{
  "head_dim": 64,
  "hidden_act": "swiglu",
  "rope_theta": 10000.0,
  "rope_fraction": 1.0,
  "tie_word_embeddings": false,
  "init": "uniform",
  "init_std_qkv": 0.0488,
  "init_std_down": 0.00621,
  "learning_rate": 0.00367,
  "max_seq_len": 512,
  "doc_mask": true
}
MLP neurons of a small language model. Each row is named by its layer, matrix (down: output weights) and neuron, and shows model dimensions 64-159. Each number is 128 + 24 x the weight over its row's rms, rounded and kept within 0 to 255. Numbers have three digits each. A neuron's up and down rows have the sign that makes its largest values positive.
After each neuron's rows, "fires before" lists the tokens most often just after its 100 highest values on Wikipedia text that the model never trained on. A number after a token or word is its count.

L3.down435:081161144164100109141121116089167129167104114123100129079134122104109172124134113111128152127140133133116120103086124141134130115079103094155125112151158137103080134142094091170119128138114134129134145137166164117094110120141101166129120157163111149108109155182135107153130113093127129142
fires before: "=" 36, "==" 5, "S" 4, "M" 4, "ord" 4

L8.down86:130114125157120123124128121165096162088132124146082149111144135119107167109143091124128153121121179149137178144124129109097090114125106079109120094113111143150128141130087122132155130122102145130111156164166108119167119149153146133143163130157065120143089131152136117127109096148125116108
fires before: "0" 38, "2" 23, "1" 19, "3" 11, "4" 4

L6.down65:114168129140130159111132175119138142121148108143135095076086089127127118115149132134135095093128137131123093169094113104149142099082114099152138126154152155145117118158115131139130114104135134105126141155175124112137128126105107107138157123141134202133116182098147156117128093148101126125
fires before: "0" 59

L8.down350:123147127167115139115134131154152129141119139143155144087150153105106122178135120073149153117157123110159129146088113127126160103065116152150160092111139162140121121138118088072110147150103143083125105160157143131072110145102130113171124138109157159152134102148150116158106109158079139092
fires before: "-" 40, "." 17, "=" 9, "|" 6

L5.down168:164153146151071123114117147134114137125130130122137109111169136150101118138100112085056152128136151093128159078104121128170148179162127154113120154117128115146127125104136123131103158133122139136162100111140086117123137130166094107168126124126143135152186136083129120131143130107057129122
fires before: " " 23, " the" 19, " addition" 7, " a" 6, " January" 4

L8.down82:103099129115130168153116126137093150175155148123192140094165125064121112105149130077123132096107106106120143132128144141127114122113133174120096139125152125135129092118102131179140107153128122129121163120185108124113069113142102119109125138126143160177095131091136116141114149122136132174
fires before: "9" 32, "0" 29, "1" 12, "6" 4

L8.down193:087154142154112109129109120173131107115124137136161110116139128123091126145174102126149077121103132108186131143086110148111141116080111160142091131097126141112125130129097133136185160121088135111195135138102144117147124173140121173120147110128119097160159101156122138145080135134117149092
fires before: "0" 38, "1" 22, "2" 12, "3" 5

L8.down196:180123088131143112143119141125103106139126111115129143123146138144085137109145154178123134086124125092095137101096111126159101130146159134141101109094111140116146134136112148129111124102130102123115177127139098126157127198158128148123119098127172142088163148145149134123127087140157098142
fires before: " was" 14, "." 13, " of" 12, " is" 6, "," 6, " in" 5

L3.down289:143183107111136127149055134134096163138112102166126124107126147160155131118130163167134124116147104143127112132189105126155097144146140122110119165122105105158091107092094154126118119124124139173143096095146142117148121128118118112095140142086137085119131124099136122151140168102116145179
fires before: " " 43, "|\n" 6, " A" 5, "|---|\n" 4

L3.down160:059116086159108158111147163125133106163148107101157131122143068103163128120136153164156128148130154136151129146083130135118143121147127097125109066123135132121073110123118102138128154114156150121123154151074114152152127139143167153120119110137128152144118072145151100135164091167111137112
fires before: "1" 31, "6" 9, "2" 8, "0" 7, "9" 6, "8" 5

L3.down69:139194112163156137130146161134099130122116166136138082152097155177111136134141141135111100099124157113092095075121122132120144118140143116130188129151146126102126159110160094138096140140131094139112081086102140137145119125152148158113112124135138117147137095128126167139076116110121124090
fires before: "8" 15, "0" 13, "6" 12, "2" 12, "9" 11, "7" 9

L3.down101:141119131183116125106153133119149159133126103145145123116119132133092062102129167167102162131082141162142088102128047142155102134090118132144098141126139106126144123108124125113165157088094121122158107181140125149104148151185122128121096140174116141134147134133132123146142085150132075150
fires before: "0" 59, "ed" 5, "ence" 5, "ing" 5, "ic" 4

L8.down327:130136121103175154166132132114111126136110169127102137136120147136133121126139156105100145129178137075115154120106107147128108152163110129125120154128141059091110171117096124116109170101124119111139145094134175144103090101128104120194081129158115115163182126151128096165091116106145150131
fires before: " " 69

L8.down343:110093130098155182141123144107134158112122155075130156080116108139132086093177105110088143161133103145103149143166101142150163090133113129157159088122173134135116119092135107118140164175129144153129132147111125079121141159100095110114116169120148149140132096103130126071135132133126150115
fires before: " |" 18, "ed" 11, "|---|---|---|---" 11, "ing" 8, "|" 5, "=" 4

L8.down234:127118099095126121127150082154089123133126152123126161147131136130123138151159083091136127069109093156126079157114153134091095144127130108115121139113135138122134104124117134083150083110101107155129094076153106145123114186121162176113128108125168130148153165156104119103141117136178130143
fires before: "==" 32, " |" 9, "===" 7, "|" 6, "The" 5

L6.down253:153090097089087121163174162110112138131117131155124121115110115145114102089136156105100159136157115165138135156137127165152161137115146110160095141139090127115133158130135150131127083134123130169105155127115091112073143169129139137101081133157132110124143155155116077149137086121137115143
fires before: " a" 27, " an" 10, " the" 9, " based" 4

L6.down293:132089125110136110142149094105122151121159163121140110147120146117164133140173127131069181140136163161093085127118089107110166144092151088092133125132116115143134105153193133118129104125126128159114118138108164129078159164113123111180151142092145147137183177098157123173096122113117105113
fires before: " to" 20, " in" 9, " on" 8, " at" 5, " from" 5, " by" 5

L6.down410:145093122121161125109135126065135099158078108114140198127155162139075113133153141127154127148124152148107138078162171096127134115146096119164121173154146111142134142115120091127120140156163101134116154092150138117114069116116136123096156087141140142116149147149100130116114131130145126114
fires before: " a" 39, " an" 9, "cted" 8, " the" 5, " /" 5

L6.down204:171155125158122141094122114128108121153102143164128116112102142112098108140103113144153123111136119125161116117149166120144119117109157173128098096088200121109149092090121137114148093151131137156137163157137158122126183124121123083099118114175118183149123132091125154128130102072099142142
fires before: "0" 64, " d" 4, "w" 4

L8.down429:129096126093150109142131133143163128130104153155125097120165143138130118145108173153129175088127120111085086121104105133116104118098137111140142122115121159144118142136148163133136141122131158086131106124104173117129129122097163162128142089090115098152087159172145142093143085112160128106
fires before: "-" 65, "our" 6, "or" 5

L3.down157:157071091126121104128120134148131123106153093154109125144152147113145134131129124148107118097144114163092120106058108127109149093120165130174135114096151106156081167083144139148176147135145142129118121114124133144170104137133082110177107128125127122133120130129150097086116151123171104123
fires before: "," 12, " of" 10, "." 9, " in" 9, " and" 7, ".\n\n" 5

L6.down177:129151139123108126196113141109144146131152177143136158132118124118132118136126115167108122121100149132120147124161089115095119079126165125152106150101113117071119137158083137159170096104134067119153111132121120128104098156120093116141122129163119130147140172134148111118138114132128110158
fires before: " in" 21, " as" 10, " on" 7, " at" 4, " with" 4, " for" 4

L5.down327:144091089114089112134171114162084098117108151145132105152149111125170145140146159133125174119147106176121155128085148136111142105121144105106137095110115149144108160126171124164139134151101123117114153075132139139132142130144145086106133113101155122139126110125129131103141121159062148081
fires before: "==" 17, "===" 17, "-" 8, "=" 4, "2" 4, "The" 4

L8.down278:111127113108136128126157177107111131119109135132150088147107090164137136109135146137086122167081113150117105085106146144115134166095063060117131090124107108081127138133139117119146103151149145147130166146142119121123099110149125147140135154081115131130113157138090150149110109094131119134
fires before: "9" 81, " of" 5, "8" 4

L5.down163:103150136124132115111108203115130114138096134154110167123150133153141126149081151168157141135143154163165132110116100165124093132129130103116115118125108101081120125134118142147127096153136125130138125120122164117118162090134123144082189117140145123095126154128176128138129145107165137152
fires before: " |" 36, " \"" 7, "ul" 7

L8.down431:146118095114118129120144164121128149127117109133080143105096105111102153125127162169115096104106140161081122142148071129122141153105118155145177141122138168160136140106129090117114144103123129143135090141137140157101121142124146144127173121114111160078172115180115132108151094150128133133
fires before: "5" 17, "7" 13, "2" 12, "8" 11

L3.down196:060173128141115143097122138167099160152103165129166136125142106133120142146170114121196144112115148122150136122102145066148133151067138153102086151164119154122130123144106140132143147127104122122102136114098090131114169129123126138112136141151164143097100109160106104139164106134145102158
fires before: "1" 27, "2" 14, "6" 7, "4" 5, "5" 4, "0" 4

L8.down103:131150130113145097106110109144140107114140113118147120129123182169157144143101107112109088133134125126123118160110061124150134130111153146130146147118144141149079156082159137142139103110109120150162101143111154123149116105122129125132151158151125130119114132136129091127116142122137125150
fires before: "1" 24, "2" 20, " " 12, " |" 8, "3" 8, "7" 4

L8.down93:109185135105153130123110128132144116149112155135094111142179126148140120122138115118095131153128147125115101115133126113163100103158144146124138112109136165128130129145120120145093101110152155142074135115158131096114081092125141125121171125137127120130167107142134127177092147187088154120
fires before: "0" 73, "1" 16

L3.down342:110165104149153146076141110135105169162144129085112166088120106127096139122155156131124098115147110124132114106098140123107110122139114194168121163123119162135135151100103131112144172126099095145103120113126118134094143086122121162096121117088111160119135115128142150105132117145105152161
fires before: "0" 45, " of" 8, "ed" 6

L8.down407:143125109153157128115113113088140118113144078139099167117105109138085154108138154127170072136121077098138161092118114118134102133139103118160113128140135098118102118127155170119112128093164139161096145151105099185116104176145094082138134130091129086099119169135123140113088129119136134153
fires before: " " 30, "|" 15, "ree" 6

L3.down116:134092130098116100122116104202129112102107123113132120146083120124149137159173170142129107119177138151141094117098158125142125147149136129095137118127150137076124109148138146142156109144115109090146167126189135166151122141118156104136132118133094146150077174090161153115070092108130125136
fires before: "==" 33, "The" 8, "===" 6, "p" 6, "A" 5

L6.down263:128161086122127111123126108152126112100144142181105155137128118128139135164154143144159148110107124101175123155093121137124153114098150126115093118123166107121114126118148182162129107146116153128090145120164100133115085115132149115115139104125149120098081170122107091150129119111133103110
fires before: "1" 25, "2" 21, "3" 8, "ures" 4, "ral" 4, "in" 4

L6.down70:121175106066141103120133083172145111114099114128162122104118153118097152153106129106129121146135120124188160122110174144110105142118127141165128112085155132111086100149130136158157137100120170144134135078161119111139115179100129113101107123159142136145126104157107147145123092118118084167
fires before: "0" 18, "1" 18, "2" 15, "al" 6, "are" 4, "ired" 4

L8.down263:086135151132126096133115137130136167142127157108143147141157081103109161124123123149102155112113148134072136090113095136081110145115153130128119108140102131115094103125157125140171147100128105109101129131173148081083162127128132127123105163149155124170192126137128149077126093124145138110
fires before: "ed" 15, "ion" 13, " to" 13, "it" 5, "ible" 5

L3.down74:128110109130080115172122127127145122150096081141146095137133119088114097086143153162148100141145146154100132167112105116121123125084115102169133120131148123109139120106084137171069154181084119135083178113166127134109098159126123147109112159106132160134129157124134160127135140146149134160
fires before: "%" 31, " |" 16, " (" 10, "4" 8, "0" 6, "3" 5